Part of a small language model's weights: MLP 1536 tanh GELU.
MLP neurons of a small language model. Each row is named by its layer, matrix (up: input weights) and neuron, and shows model dimensions 208-303. Each number is 200 + 30 x the weight over its row's rms, rounded and kept within 0 to 999.
Before each neuron's rows, "fires after" lists the tokens most often just before its 100 highest values on Wikipedia text that the model never trained on.

fires after: "\n", " down", " Title", " Candidate"
L6.up773,223,234,267,225,226,225,182,202,177,184,203,201,165,213,237,203,163,214,192,185,188,168,212,147,242,219,169,256,201,208,245,191,230,220,138,218,228,211,168,198,149,261,228,228,200,245,173,193,226,185,248,185,198,228,133,198,219,177,124,240,215,233,218,231,206,150,258,196,166,220,244,219,177,199,169,183,201,159,259,203,139,230,218,212,193,207,214,225,205,256,141,167,173,240,249,199

fires after: " However", "6", "5", "4", "9"
L2.up38,264,235,173,228,209,158,217,206,249,177,235,237,224,224,202,195,219,188,147,203,183,233,230,187,193,208,179,146,180,133,236,201,172,171,202,225,217,263,206,190,197,199,169,226,206,196,201,210,202,200,166,174,218,200,167,187,165,214,180,225,203,192,199,166,182,185,223,191,240,213,158,161,196,200,188,220,227,167,176,237,160,164,168,168,209,213,172,214,206,150,188,210,204,162,247,222

fires after: " ", "1", "\n", " G", "-", "P"
L6.up484,251,235,179,223,184,188,154,203,151,199,200,169,246,188,216,193,116,271,118,230,147,163,154,204,233,218,199,229,177,178,218,197,159,207,183,216,222,172,218,158,211,222,187,193,190,243,199,209,208,211,197,183,200,211,154,288,212,194,186,186,212,204,192,235,201,194,212,228,200,244,240,199,207,160,185,220,167,210,206,220,199,186,177,219,222,218,194,169,166,168,191,157,255,211,244,159

fires after: " ", "2", "1", "ov", "3"
L8.up1190,235,236,183,228,218,221,227,194,246,184,239,179,118,209,185,239,163,180,249,207,212,188,161,180,177,207,212,197,226,145,217,250,224,204,175,189,183,188,185,192,199,183,204,173,163,153,247,168,211,186,171,187,184,232,186,162,244,173,189,161,173,187,236,177,205,168,204,221,212,204,244,197,225,185,192,197,200,156,207,182,147,214,194,211,190,220,219,197,210,211,174,206,198,251,246,170

fires after: ",", "8", "3", "1", "7", "2"
L6.up294,192,214,181,149,174,224,235,169,169,201,230,174,111,214,192,197,221,214,222,223,194,178,195,198,242,210,223,204,236,170,150,197,168,173,159,225,205,187,180,205,193,175,174,234,231,181,161,158,189,170,221,193,201,225,174,145,224,182,184,239,234,183,204,212,227,172,236,178,236,190,153,184,195,175,208,177,232,211,230,146,208,211,207,207,147,203,175,194,215,166,205,240,226,186,167,170

fires after: ":", " ", "′", "N", "-"
L2.up438,258,152,209,191,170,155,192,183,195,236,233,175,124,231,256,157,225,206,199,222,211,185,186,191,185,223,232,216,191,186,181,150,222,219,253,215,173,183,189,183,191,193,193,186,219,253,211,226,205,258,191,252,197,200,219,174,273,181,166,193,203,188,217,200,212,181,220,213,198,195,195,207,219,191,215,152,197,221,314,146,193,249,161,184,179,188,239,158,265,147,194,184,179,257,182,199

fires after: " ", " (", " born", " Born", " up", " |"
L6.up1181,206,173,266,191,256,230,225,163,225,171,114,203,164,136,204,189,268,209,213,165,280,198,226,182,209,227,207,217,210,237,218,211,216,202,216,188,212,153,161,180,227,233,197,130,218,209,230,188,148,187,222,229,144,198,229,242,222,192,187,199,180,159,171,208,215,160,209,206,208,198,209,176,170,197,150,184,211,197,201,208,173,195,225,248,224,224,227,241,159,213,195,276,194,228,213,220

fires after: "3", "5", "2", "4", "0", "7"
L8.up1209,214,224,206,202,196,189,245,211,203,177,210,192,186,220,123,166,186,193,215,206,197,204,233,189,237,189,257,202,242,182,202,228,214,296,149,193,213,193,158,192,207,203,223,188,189,196,180,193,208,184,175,197,211,221,173,202,223,153,218,207,194,193,144,200,190,171,226,185,192,197,209,163,216,173,158,203,231,167,208,206,252,199,177,206,192,220,206,190,206,211,126,122,257,161,159,222

fires after: " ", "2", "4", "1", "8", "7"
L6.up1192,194,227,219,202,160,215,155,176,195,171,203,246,211,199,167,221,215,213,150,215,155,191,155,193,204,149,175,198,178,194,241,174,215,253,196,159,208,203,166,231,179,161,250,176,165,147,208,216,164,233,228,200,204,212,200,255,211,162,178,186,191,223,164,230,182,211,165,263,214,195,238,194,144,240,270,201,189,167,188,219,150,180,157,217,182,156,176,151,217,237,128,211,183,210,147,220

fires after: "1", " ", " in", "\n"
L8.up23,194,187,187,190,242,242,159,170,230,196,187,269,189,180,168,229,172,249,197,194,205,185,172,183,214,199,196,236,163,209,241,246,194,184,193,189,179,181,207,228,155,226,184,182,119,133,181,240,213,196,188,213,238,202,190,233,161,227,236,132,199,214,163,221,242,206,216,215,178,186,235,221,228,180,174,189,154,208,220,232,233,151,261,220,213,190,248,218,213,201,205,129,199,162,189,204

fires after: "1", "9", "2", "8", "5", "0"
L2.up275,138,168,184,195,211,227,212,172,203,163,162,196,156,206,191,202,159,168,219,231,209,217,169,204,171,212,166,137,205,197,201,266,188,197,243,187,197,183,187,230,217,185,244,176,215,215,204,151,217,224,194,185,196,188,184,239,180,153,156,199,217,206,202,199,216,180,211,184,175,195,244,122,163,193,186,201,201,212,211,199,174,239,208,219,206,226,188,207,223,215,196,180,181,201,205,221

fires after: " |", " ", "1", ")", " as", " acc"
L6.up1313,212,178,161,200,234,187,153,197,237,214,199,178,149,208,212,218,252,161,148,183,247,239,237,226,201,204,199,236,227,219,166,240,213,160,157,200,174,181,184,190,185,168,219,220,220,244,235,212,176,189,232,190,223,159,292,181,169,203,176,226,196,196,253,222,203,159,209,223,179,220,221,197,182,175,206,217,241,215,202,193,156,208,205,243,219,160,201,199,166,182,194,179,255,236,250,214

fires after: " |", " de", "\n", "s"
L8.up816,221,240,220,197,163,174,195,182,167,190,143,209,161,253,228,183,188,234,235,238,175,176,157,217,188,175,208,203,215,134,215,181,212,249,185,186,248,201,249,222,206,210,234,228,145,245,202,163,200,165,192,180,210,188,292,204,181,207,165,161,248,158,174,215,187,253,146,177,139,165,161,219,217,188,181,189,186,245,175,181,198,150,211,156,272,216,216,258,167,222,216,257,236,219,226,220

fires after: ".", "\n", " |", " -", " –", "\""
L6.up1387,188,217,121,167,159,196,236,201,223,175,190,223,172,168,191,207,189,263,192,186,188,203,173,174,225,190,209,218,195,197,256,171,176,148,229,187,184,261,182,211,170,206,201,217,241,208,147,226,220,211,249,255,164,223,170,174,182,191,189,227,191,208,171,210,216,246,207,217,178,182,235,189,266,144,186,157,150,206,197,229,218,209,219,184,190,155,173,229,179,239,202,240,218,230,201,206

fires after: " ", " |", " Rep", "%", ".", "3"
L11.up1324,213,214,167,195,199,145,228,206,187,139,186,186,222,241,213,205,289,217,185,172,224,193,230,204,188,206,233,207,196,256,181,212,141,188,171,204,133,179,206,163,180,207,185,187,134,147,222,195,189,195,172,226,195,189,188,168,156,165,209,232,199,202,249,206,196,200,205,210,173,223,236,181,212,205,147,204,188,194,262,190,184,199,230,137,234,169,228,235,202,203,170,215,256,238,230,163

fires after: "9", ",", "1", " C", " of", "en"
L6.up431,167,207,272,179,188,206,157,182,154,211,173,181,178,183,231,240,198,215,197,226,210,184,186,180,180,211,202,215,157,175,232,189,229,181,154,180,220,259,173,253,170,273,224,175,177,235,275,215,207,209,198,193,187,239,165,236,230,193,239,165,264,227,176,196,244,204,206,204,232,213,197,172,198,194,214,119,216,187,202,219,208,206,194,218,176,191,210,183,218,142,200,181,209,162,241,225

fires after: " ", "1", " In", " (", "In"
L2.up119,189,215,205,210,194,176,204,180,199,246,179,193,200,201,189,183,263,175,189,213,211,263,236,185,221,224,191,192,192,180,215,178,233,320,196,192,180,267,141,201,228,223,174,216,212,228,181,207,199,226,210,224,268,223,162,199,191,196,196,168,186,224,139,229,206,268,162,212,224,195,166,209,189,181,179,210,198,188,196,172,223,185,228,238,158,192,182,259,175,174,165,307,191,148,179,192

fires after: "1", ","
L11.up302,221,142,230,210,247,182,205,209,173,187,227,184,140,222,202,177,204,145,200,235,184,158,198,178,198,221,235,168,208,212,216,169,204,187,216,190,199,212,236,230,244,235,209,176,270,205,196,142,197,204,231,175,187,236,176,229,244,222,196,179,227,174,247,244,182,179,193,216,178,180,217,219,185,180,209,171,172,203,179,216,218,151,184,218,188,136,226,196,259,138,222,155,213,158,276,187

fires after: " |", "s", " S", " s", " ob", "ut"
L8.up1517,186,235,202,165,146,183,164,192,187,167,217,159,137,202,240,188,189,161,236,280,209,235,210,222,168,178,187,209,191,177,173,203,222,173,206,174,224,194,229,187,189,186,287,216,240,187,201,192,231,228,217,211,199,205,154,217,171,218,196,219,215,177,220,239,206,285,211,182,150,211,236,190,220,209,149,165,205,231,173,161,240,232,195,180,209,215,187,196,175,177,208,203,170,140,198,208

fires after: ",", "3", " laun", "\n", "0", "8"
L2.up1401,204,198,210,137,237,245,189,187,199,168,149,202,219,221,186,203,175,174,174,274,200,191,205,235,251,175,166,190,260,245,246,250,209,187,189,210,164,188,192,197,213,197,190,157,154,182,226,227,203,246,199,158,218,170,200,165,190,152,147,198,201,221,241,175,214,223,153,176,202,212,231,210,204,232,188,226,187,170,207,162,209,240,206,205,223,199,227,169,305,168,203,235,213,240,152,177

fires after: " ", "1", " the", " ("
L11.up548,193,221,202,189,199,201,190,219,194,175,205,183,270,209,153,193,212,230,223,208,192,227,168,263,241,216,252,185,215,226,200,195,182,182,206,199,195,207,213,197,171,154,234,203,147,184,244,232,182,248,231,200,230,192,187,219,198,136,215,218,204,206,173,182,185,233,264,213,213,204,159,224,203,212,171,157,195,163,200,196,215,183,163,229,218,205,187,266,238,217,179,173,210,169,167,207

fires after: " ", "1", ",", "2", " ("
L11.up1219,185,166,202,186,277,214,233,189,244,176,221,225,203,184,189,269,219,226,193,210,177,216,194,141,176,159,182,81,196,184,244,230,214,170,225,191,150,182,230,200,143,188,141,192,201,205,220,170,248,222,223,177,185,198,206,204,221,162,238,194,178,238,161,237,183,208,191,198,207,210,175,224,231,184,274,191,217,196,198,204,212,197,205,206,198,182,223,231,141,216,141,148,148,131,199,201

fires after: " ", "3", "2", "1", "5", "4"
L8.up1502,167,201,221,191,159,205,176,221,236,186,230,229,199,196,186,173,166,242,147,212,220,200,153,167,144,174,218,190,208,214,229,184,207,192,199,210,138,196,240,234,278,138,212,218,214,161,195,230,239,138,153,179,239,202,210,179,204,190,174,199,225,161,198,179,223,198,218,181,194,217,173,220,190,212,228,207,201,247,180,203,195,213,237,161,178,151,173,238,237,161,222,178,214,231,225,174

fires after: "4", "5", "6", "9", "1", "7"
L2.up1445,217,205,187,222,194,201,238,218,179,162,212,215,234,239,191,212,254,202,194,206,169,209,183,164,201,150,182,199,207,201,215,200,175,122,178,172,208,227,199,164,161,193,170,191,165,193,183,191,242,184,146,209,223,242,176,159,197,181,195,224,207,182,191,230,175,165,136,195,219,190,73,175,192,204,215,142,187,172,248,244,154,201,148,199,209,202,173,213,189,149,169,178,244,182,216,209

fires after: "\n", "1", ")"
L2.up943,197,194,215,232,179,220,246,226,212,191,204,190,241,210,200,194,160,229,176,216,166,202,233,194,205,227,229,191,201,217,225,170,148,164,198,240,169,242,206,234,166,172,200,219,219,161,212,242,194,174,165,201,196,240,154,243,201,118,163,198,213,221,262,260,222,252,171,186,195,203,220,224,257,203,193,200,203,175,212,207,122,189,155,197,224,218,175,211,213,211,212,132,174,228,249,190

fires after: "\n"
L2.up900,177,233,219,204,162,193,192,227,208,191,185,209,211,215,180,196,227,231,200,221,216,248,173,174,176,207,173,163,211,162,178,201,189,130,193,197,181,179,189,275,267,186,276,248,174,246,205,167,211,200,176,213,131,228,173,186,233,155,226,184,202,238,206,184,215,171,204,236,184,302,221,189,186,253,152,174,200,195,190,204,207,168,137,195,169,199,203,225,165,202,202,244,148,205,192,168

fires after: "0", "1", "2", ":", "-", " one"
L6.up1415,210,164,214,197,216,211,180,155,199,218,243,238,187,231,204,160,165,158,213,203,233,180,153,234,184,221,228,185,208,224,203,241,221,262,223,230,203,175,203,225,217,193,197,135,154,194,181,139,231,232,180,225,221,216,197,169,149,206,190,200,200,156,196,231,184,210,234,216,195,224,224,269,223,232,198,161,196,129,196,158,180,225,172,221,218,239,253,191,219,145,185,187,223,199,183,190

fires after: " ", " Votes", "or", " votes", "el", "om"
L6.up1168,175,210,189,207,210,237,153,166,212,172,205,221,200,145,195,182,168,235,156,185,210,184,165,163,184,215,257,179,196,223,185,186,205,155,204,236,171,203,164,206,188,225,214,233,219,185,169,198,164,194,253,202,196,189,194,199,211,224,222,216,191,231,238,199,203,189,180,243,207,216,199,193,210,193,203,176,221,219,148,190,201,207,287,168,223,187,239,211,169,239,163,165,176,237,222,128

fires after: " ", "1", "|"
L11.up510,178,220,203,195,245,161,147,178,209,208,179,186,166,245,210,219,196,228,188,178,201,223,234,224,235,215,225,160,181,196,188,180,200,191,195,191,201,196,204,163,154,219,251,203,162,138,211,239,194,226,214,171,199,169,217,214,147,183,181,226,155,177,239,219,194,190,219,201,207,203,163,188,191,231,174,196,218,235,225,203,182,150,178,188,205,201,233,200,191,195,199,165,163,184,240,176

fires after: "1", "th", " "
L2.up1221,227,209,234,203,167,167,217,220,189,168,223,183,177,171,190,235,214,158,250,212,207,217,180,192,272,231,164,165,203,139,208,188,185,264,223,146,195,228,191,160,218,220,177,253,236,219,191,260,204,243,226,234,213,207,204,208,196,202,215,161,203,161,164,231,191,217,219,242,219,161,226,208,258,199,211,156,197,171,217,181,231,180,153,213,215,190,163,238,197,182,187,215,196,85,205,261

fires after: ".", "1", "7", "2"
L6.up1019,188,235,192,220,192,209,224,205,230,177,149,238,181,211,187,178,226,177,211,235,181,168,161,170,167,251,215,224,213,244,169,184,196,203,142,179,192,241,222,235,175,232,217,245,202,222,218,193,220,247,209,227,187,210,190,178,154,164,231,227,201,263,251,148,186,174,214,201,184,214,171,217,172,156,220,225,231,212,231,252,211,219,253,233,227,246,235,221,223,150,181,177,266,185,236,226

fires after: "2", " ", "3", "4", "1"
L11.up60,289,225,155,285,180,180,198,208,207,182,215,246,212,229,164,183,209,201,193,236,200,201,206,193,159,225,197,195,213,174,207,217,260,228,211,214,180,196,226,244,198,150,174,204,183,204,197,203,242,184,150,247,229,235,169,273,234,185,203,162,177,192,230,243,205,227,180,184,198,186,198,118,177,196,194,235,176,182,207,219,180,205,184,232,207,207,228,166,239,201,189,158,208,228,217,206

fires after: " ", "8", "7", "9", "5"
L6.up637,224,226,195,220,210,166,208,181,220,106,171,153,191,198,167,178,178,169,241,175,210,222,265,156,146,234,200,205,183,162,185,227,158,216,249,250,211,162,181,145,180,208,210,179,192,205,250,186,172,261,166,189,202,195,153,208,227,186,214,213,200,217,191,207,198,178,184,195,209,249,192,157,210,196,200,217,169,155,175,226,199,213,205,240,200,226,165,192,151,220,154,148,206,175,208,176

fires after: "0", "1", "′", "2", " ", " I"
L8.up770,232,174,202,178,246,235,176,189,210,212,208,245,187,196,181,169,176,184,210,245,187,225,184,162,223,233,205,220,210,176,231,206,177,234,198,215,212,223,230,171,210,203,227,174,218,179,208,259,231,193,160,245,172,174,214,210,170,219,226,185,198,219,220,214,234,180,218,185,226,181,204,181,207,154,183,174,217,219,224,168,150,230,217,173,264,221,197,233,201,195,147,182,196,257,225,204

fires after: "\n", "1", "2", "3", "7", "8"
L6.up891,139,156,191,179,212,198,185,184,198,221,209,234,208,223,218,206,179,271,210,205,223,210,183,194,231,158,177,222,255,199,187,224,148,171,210,205,198,192,163,210,228,178,244,199,201,211,242,202,237,183,207,195,139,213,197,181,224,180,223,192,224,186,196,227,184,231,202,211,177,202,234,214,217,196,120,259,205,174,167,218,176,211,168,122,203,194,200,200,166,229,163,205,164,217,217,223

fires after: "9", ".", " B", "-"
L11.up1218,297,164,162,186,173,199,224,217,208,219,232,165,185,191,198,136,204,243,148,178,200,184,171,118,204,161,191,174,218,190,201,194,200,190,197,202,189,243,206,185,222,224,232,209,167,212,181,114,212,234,223,233,173,227,131,201,206,250,205,224,176,252,195,261,221,205,160,192,251,196,203,187,249,233,214,216,231,180,228,212,163,182,152,228,192,228,223,225,187,192,235,205,238,192,178,218

fires after: "r", " R", "or", " M", "R", " "
L8.up277,209,172,201,229,208,155,190,150,186,216,204,226,214,249,158,169,198,257,196,223,161,256,240,207,219,233,202,232,180,206,189,211,220,160,149,242,221,229,134,179,231,237,202,189,222,190,202,177,255,215,193,211,193,221,196,190,234,207,175,173,185,164,212,207,200,200,213,242,265,244,236,234,204,139,200,181,238,212,169,147,188,182,153,171,202,203,174,180,180,219,196,163,193,183,208,189

fires after: "-", " •", "s", "(", " |", "=="
L8.up1295,156,226,200,184,169,212,196,187,231,183,179,207,211,246,154,181,167,219,209,206,204,242,242,176,186,175,183,216,222,232,210,236,184,204,200,240,147,199,205,202,224,217,185,174,215,227,221,205,232,263,224,178,188,207,166,214,175,176,157,212,210,193,218,179,237,245,178,218,255,234,221,213,183,220,205,210,197,132,191,195,185,246,206,197,193,188,138,170,196,230,188,223,248,194,176,243

fires after: " Re", "9", " Un", "0", "-", "′"
L8.up124,233,124,195,187,212,236,188,146,201,186,197,216,175,174,217,196,210,248,124,247,211,170,95,201,136,203,159,240,184,179,218,222,192,211,218,170,236,225,208,227,196,155,248,181,166,195,213,161,182,145,232,216,169,157,164,256,227,238,226,241,167,164,194,184,190,221,173,187,162,220,191,220,224,231,167,260,227,197,149,210,158,218,168,206,239,220,228,246,228,190,170,192,177,236,187,179

fires after: "\n", " h", "-"
L2.up490,163,151,226,171,198,242,158,194,236,248,165,209,188,195,201,243,196,235,212,209,170,161,204,205,238,209,144,203,210,238,212,227,161,223,167,218,186,209,232,168,153,179,250,201,178,207,229,202,233,271,197,199,152,239,225,165,165,163,218,202,207,210,250,195,241,218,160,205,209,182,200,244,253,225,221,211,185,156,175,187,197,224,219,216,194,172,222,174,170,250,203,196,226,174,189,154

fires after: "\n", "-", " \"", " (", "|"
L11.up216,198,159,240,203,159,195,194,199,176,200,158,191,195,250,187,256,184,190,186,187,210,225,196,182,199,222,151,215,249,134,182,180,165,249,208,238,201,250,191,276,183,222,190,238,183,185,182,242,218,203,230,245,117,195,168,192,201,221,153,227,190,157,189,239,211,260,181,258,206,243,182,237,218,219,222,167,194,248,185,198,216,139,157,198,207,209,173,172,172,180,204,178,187,212,208,203

fires after: "\n", " is"
L6.up633,237,194,235,241,166,247,173,201,197,160,197,188,211,190,249,248,144,219,173,200,208,229,138,188,189,244,184,163,214,162,188,182,188,159,167,157,162,269,161,164,178,260,262,251,234,177,203,176,229,228,226,215,230,235,220,214,221,223,181,204,202,215,189,219,214,235,258,157,209,201,187,178,227,151,210,198,135,194,246,221,186,198,169,165,209,142,174,216,228,208,198,158,188,255,210,198

fires after: "\n", "==", " =="
L2.up370,183,204,199,185,176,211,214,217,193,184,224,211,229,206,175,156,175,218,147,185,200,282,211,177,212,236,216,222,209,196,168,187,203,177,181,192,152,251,223,275,163,159,153,249,276,199,184,207,249,178,159,222,184,200,196,188,155,174,126,214,196,231,195,209,202,226,212,193,236,161,235,91,212,194,175,190,200,180,172,207,172,199,179,209,223,185,231,217,196,242,201,215,219,182,127,201

fires after: "\n", " |", " H"
L6.up569,177,177,220,192,162,219,200,216,196,187,190,179,189,207,226,182,234,154,141,204,131,233,249,242,115,194,178,216,255,237,227,240,201,181,201,238,158,251,222,177,210,215,179,242,241,198,264,200,229,212,170,204,200,224,152,221,215,214,180,205,206,216,195,147,226,252,200,198,154,194,220,223,217,208,148,184,218,159,208,228,140,219,178,198,189,162,237,229,242,215,220,187,209,235,247,167

fires after: "1", "3", " ", " R", " V", "0"
L8.up1386,161,227,185,205,209,197,175,239,220,177,182,188,193,193,218,138,110,220,241,198,201,222,185,222,201,177,178,203,208,188,174,224,249,143,150,202,114,148,233,213,180,160,251,201,207,206,174,196,240,196,210,184,223,196,176,211,187,162,233,182,199,164,206,209,235,190,245,174,172,199,212,219,116,285,154,208,154,179,174,205,178,109,194,205,155,224,204,225,243,182,209,178,223,194,215,210

fires after: "1", "9", " in", " of", " |", "–"
L11.up1102,242,181,195,175,165,191,206,194,225,145,237,211,216,214,141,203,159,271,161,168,197,155,188,197,179,180,190,215,249,212,173,185,198,233,234,180,190,248,188,219,216,278,179,160,221,242,175,160,215,181,190,172,225,236,165,253,228,197,196,232,207,173,175,200,216,173,154,161,193,206,190,230,250,187,184,206,188,211,157,244,206,196,183,197,186,155,150,234,187,167,156,140,180,177,215,232

fires after: "0", "1", "th", "2", "9", "7"
L11.up972,194,218,234,172,212,171,218,206,196,202,254,240,192,239,173,182,180,224,239,237,193,198,183,186,216,193,219,232,183,210,189,162,229,179,229,209,242,153,201,202,150,173,217,136,240,174,229,190,234,231,256,212,195,250,182,203,225,172,224,193,247,196,203,226,227,178,204,231,202,255,233,160,224,162,252,180,190,203,188,212,243,178,190,193,212,161,182,177,133,208,215,158,204,181,212,173

fires after: "1", "2", "0", "9", "6"
L8.up1335,205,199,239,192,233,221,189,155,201,229,183,173,221,157,215,203,175,204,256,199,178,228,170,213,158,192,208,222,187,188,182,176,234,216,188,189,150,175,198,250,218,190,207,180,215,206,225,190,270,169,216,151,214,187,170,243,222,221,184,177,222,193,170,227,230,216,174,200,188,242,172,214,193,196,228,225,276,224,246,190,212,246,207,247,208,260,198,214,212,180,204,188,159,251,135,187

fires after: "8", "0", "9", "7", "1", "2"
L8.up564,162,155,187,154,209,137,228,191,177,198,250,205,138,193,211,242,199,197,169,223,200,173,251,181,208,202,199,179,228,253,199,214,143,182,177,275,189,137,189,269,206,204,218,188,139,174,203,220,215,189,196,224,188,225,210,186,218,217,234,225,219,221,159,231,185,216,167,199,219,179,213,195,205,163,188,154,170,172,221,192,247,188,191,189,184,204,167,213,193,178,195,210,229,233,183,228

fires after: ",", "2", "1", "3", "7"
L2.up1475,203,239,199,258,168,256,184,232,223,225,140,228,220,164,176,183,151,180,188,220,204,200,175,175,198,213,181,160,267,189,205,192,178,277,186,223,190,223,195,226,215,216,213,224,219,174,216,245,249,246,172,190,203,234,229,199,206,173,139,175,214,284,137,222,212,224,177,199,189,213,200,226,232,217,225,212,200,201,244,200,156,209,194,253,233,176,201,163,237,225,215,217,235,194,234,228

fires after: " in", " the", " of", " ", " G"
L6.up595,148,220,154,236,223,190,205,242,148,177,195,181,188,150,207,201,169,237,171,232,245,195,177,259,267,187,168,221,277,219,246,192,219,247,222,164,216,154,175,174,185,257,172,218,261,233,156,206,196,169,192,205,165,204,141,276,119,192,181,133,173,126,156,217,152,200,152,195,163,190,130,215,214,190,202,251,206,209,238,227,244,194,172,194,184,149,220,189,187,190,212,197,192,161,206,183

fires after: "\n", " •"
L2.up259,191,171,244,222,193,194,149,222,221,197,204,183,146,201,233,205,175,249,216,197,222,161,214,196,188,210,203,157,171,219,181,266,183,205,193,254,255,214,199,181,240,184,218,203,165,165,239,245,181,232,230,174,176,210,203,211,208,163,221,114,236,181,226,193,211,383,194,209,188,240,204,199,200,215,213,230,206,141,154,182,160,215,157,237,184,201,164,153,160,203,224,192,176,194,171,223

fires after: "0", "9", "1", "2", "8", "7"
L8.up3,178,189,134,221,240,198,182,158,224,153,195,207,231,260,223,140,188,148,177,201,245,178,171,202,211,210,156,227,156,240,225,156,198,251,235,215,192,196,143,194,130,186,201,200,161,217,184,187,203,203,161,203,225,180,206,194,209,146,192,167,211,167,196,176,171,177,200,206,198,203,134,191,178,264,197,238,186,179,164,232,177,232,156,246,260,196,217,213,181,191,224,170,222,205,181,151

fires after: "\n", ".", "–", "-", "===", " \""
L6.up248,145,237,184,209,168,210,143,156,206,166,236,174,261,207,253,240,212,196,189,203,217,240,230,219,197,179,176,255,173,195,179,183,191,219,191,179,188,212,199,197,187,225,193,154,211,211,203,238,206,164,160,240,153,233,176,210,155,262,140,213,222,182,237,222,195,195,209,205,206,215,189,155,204,244,206,188,226,247,195,222,163,209,183,191,211,179,196,183,207,192,184,217,298,208,198,219

fires after: " ", "2", "–", "0", "1", "9"
L11.up504,179,136,236,243,178,218,221,216,184,201,247,196,177,213,166,226,199,140,205,234,243,233,226,183,209,237,184,174,173,198,225,179,223,243,193,148,153,173,149,194,195,215,223,195,164,201,155,232,205,254,227,225,159,231,177,159,194,219,219,161,220,183,228,170,188,184,203,238,236,182,204,172,199,131,200,201,193,199,190,213,188,232,145,202,210,193,203,218,253,141,201,155,204,204,201,203

fires after: "4", "6", "3", "9", "1", "5"
L2.up534,274,181,134,222,201,221,196,221,214,210,201,197,201,238,201,192,208,181,193,188,205,149,160,229,215,158,235,151,216,172,196,208,235,172,249,201,213,213,213,164,195,167,213,173,140,176,164,205,195,203,156,222,231,209,165,213,185,200,196,187,230,156,172,278,207,170,178,198,189,193,129,180,172,200,176,154,210,191,228,288,205,255,202,204,267,217,161,170,213,202,231,195,215,177,190,210

fires after: "4", "3", "2", "0", "1", "5"
L11.up1515,217,221,231,198,212,178,251,205,218,217,228,234,212,229,184,201,140,201,221,186,212,159,117,246,200,239,195,194,228,155,234,188,211,202,181,225,124,189,178,248,201,237,240,181,185,158,234,195,187,147,197,185,207,235,188,208,219,191,216,179,211,168,217,217,199,236,180,252,214,217,196,199,205,223,187,187,223,182,206,199,202,145,148,205,247,211,139,199,224,214,191,247,210,171,203,189

fires after: "1", "0", "9", " ", "–", ","
L11.up138,202,151,249,198,236,221,211,212,179,181,177,233,205,220,178,200,199,191,195,153,218,157,229,169,245,166,245,230,197,184,192,156,240,180,232,178,189,170,188,191,259,254,203,201,208,189,137,217,229,188,181,210,174,186,236,222,179,227,218,135,202,170,227,227,131,205,229,190,224,210,140,221,182,212,236,194,182,190,206,190,209,193,151,232,177,228,190,254,190,171,203,160,184,213,227,138

fires after: "1", "-", "3", "2", " ", "ual"
L6.up72,229,225,147,183,200,174,169,197,204,179,223,242,204,222,138,226,174,207,208,191,211,210,224,180,191,225,194,177,161,195,220,156,253,184,177,260,154,169,257,180,186,127,217,233,188,176,123,177,193,230,200,204,231,255,237,158,230,183,142,169,182,185,217,282,199,220,194,222,203,210,188,209,189,217,188,207,177,202,258,214,161,211,162,224,184,172,213,185,246,231,174,248,180,210,220,228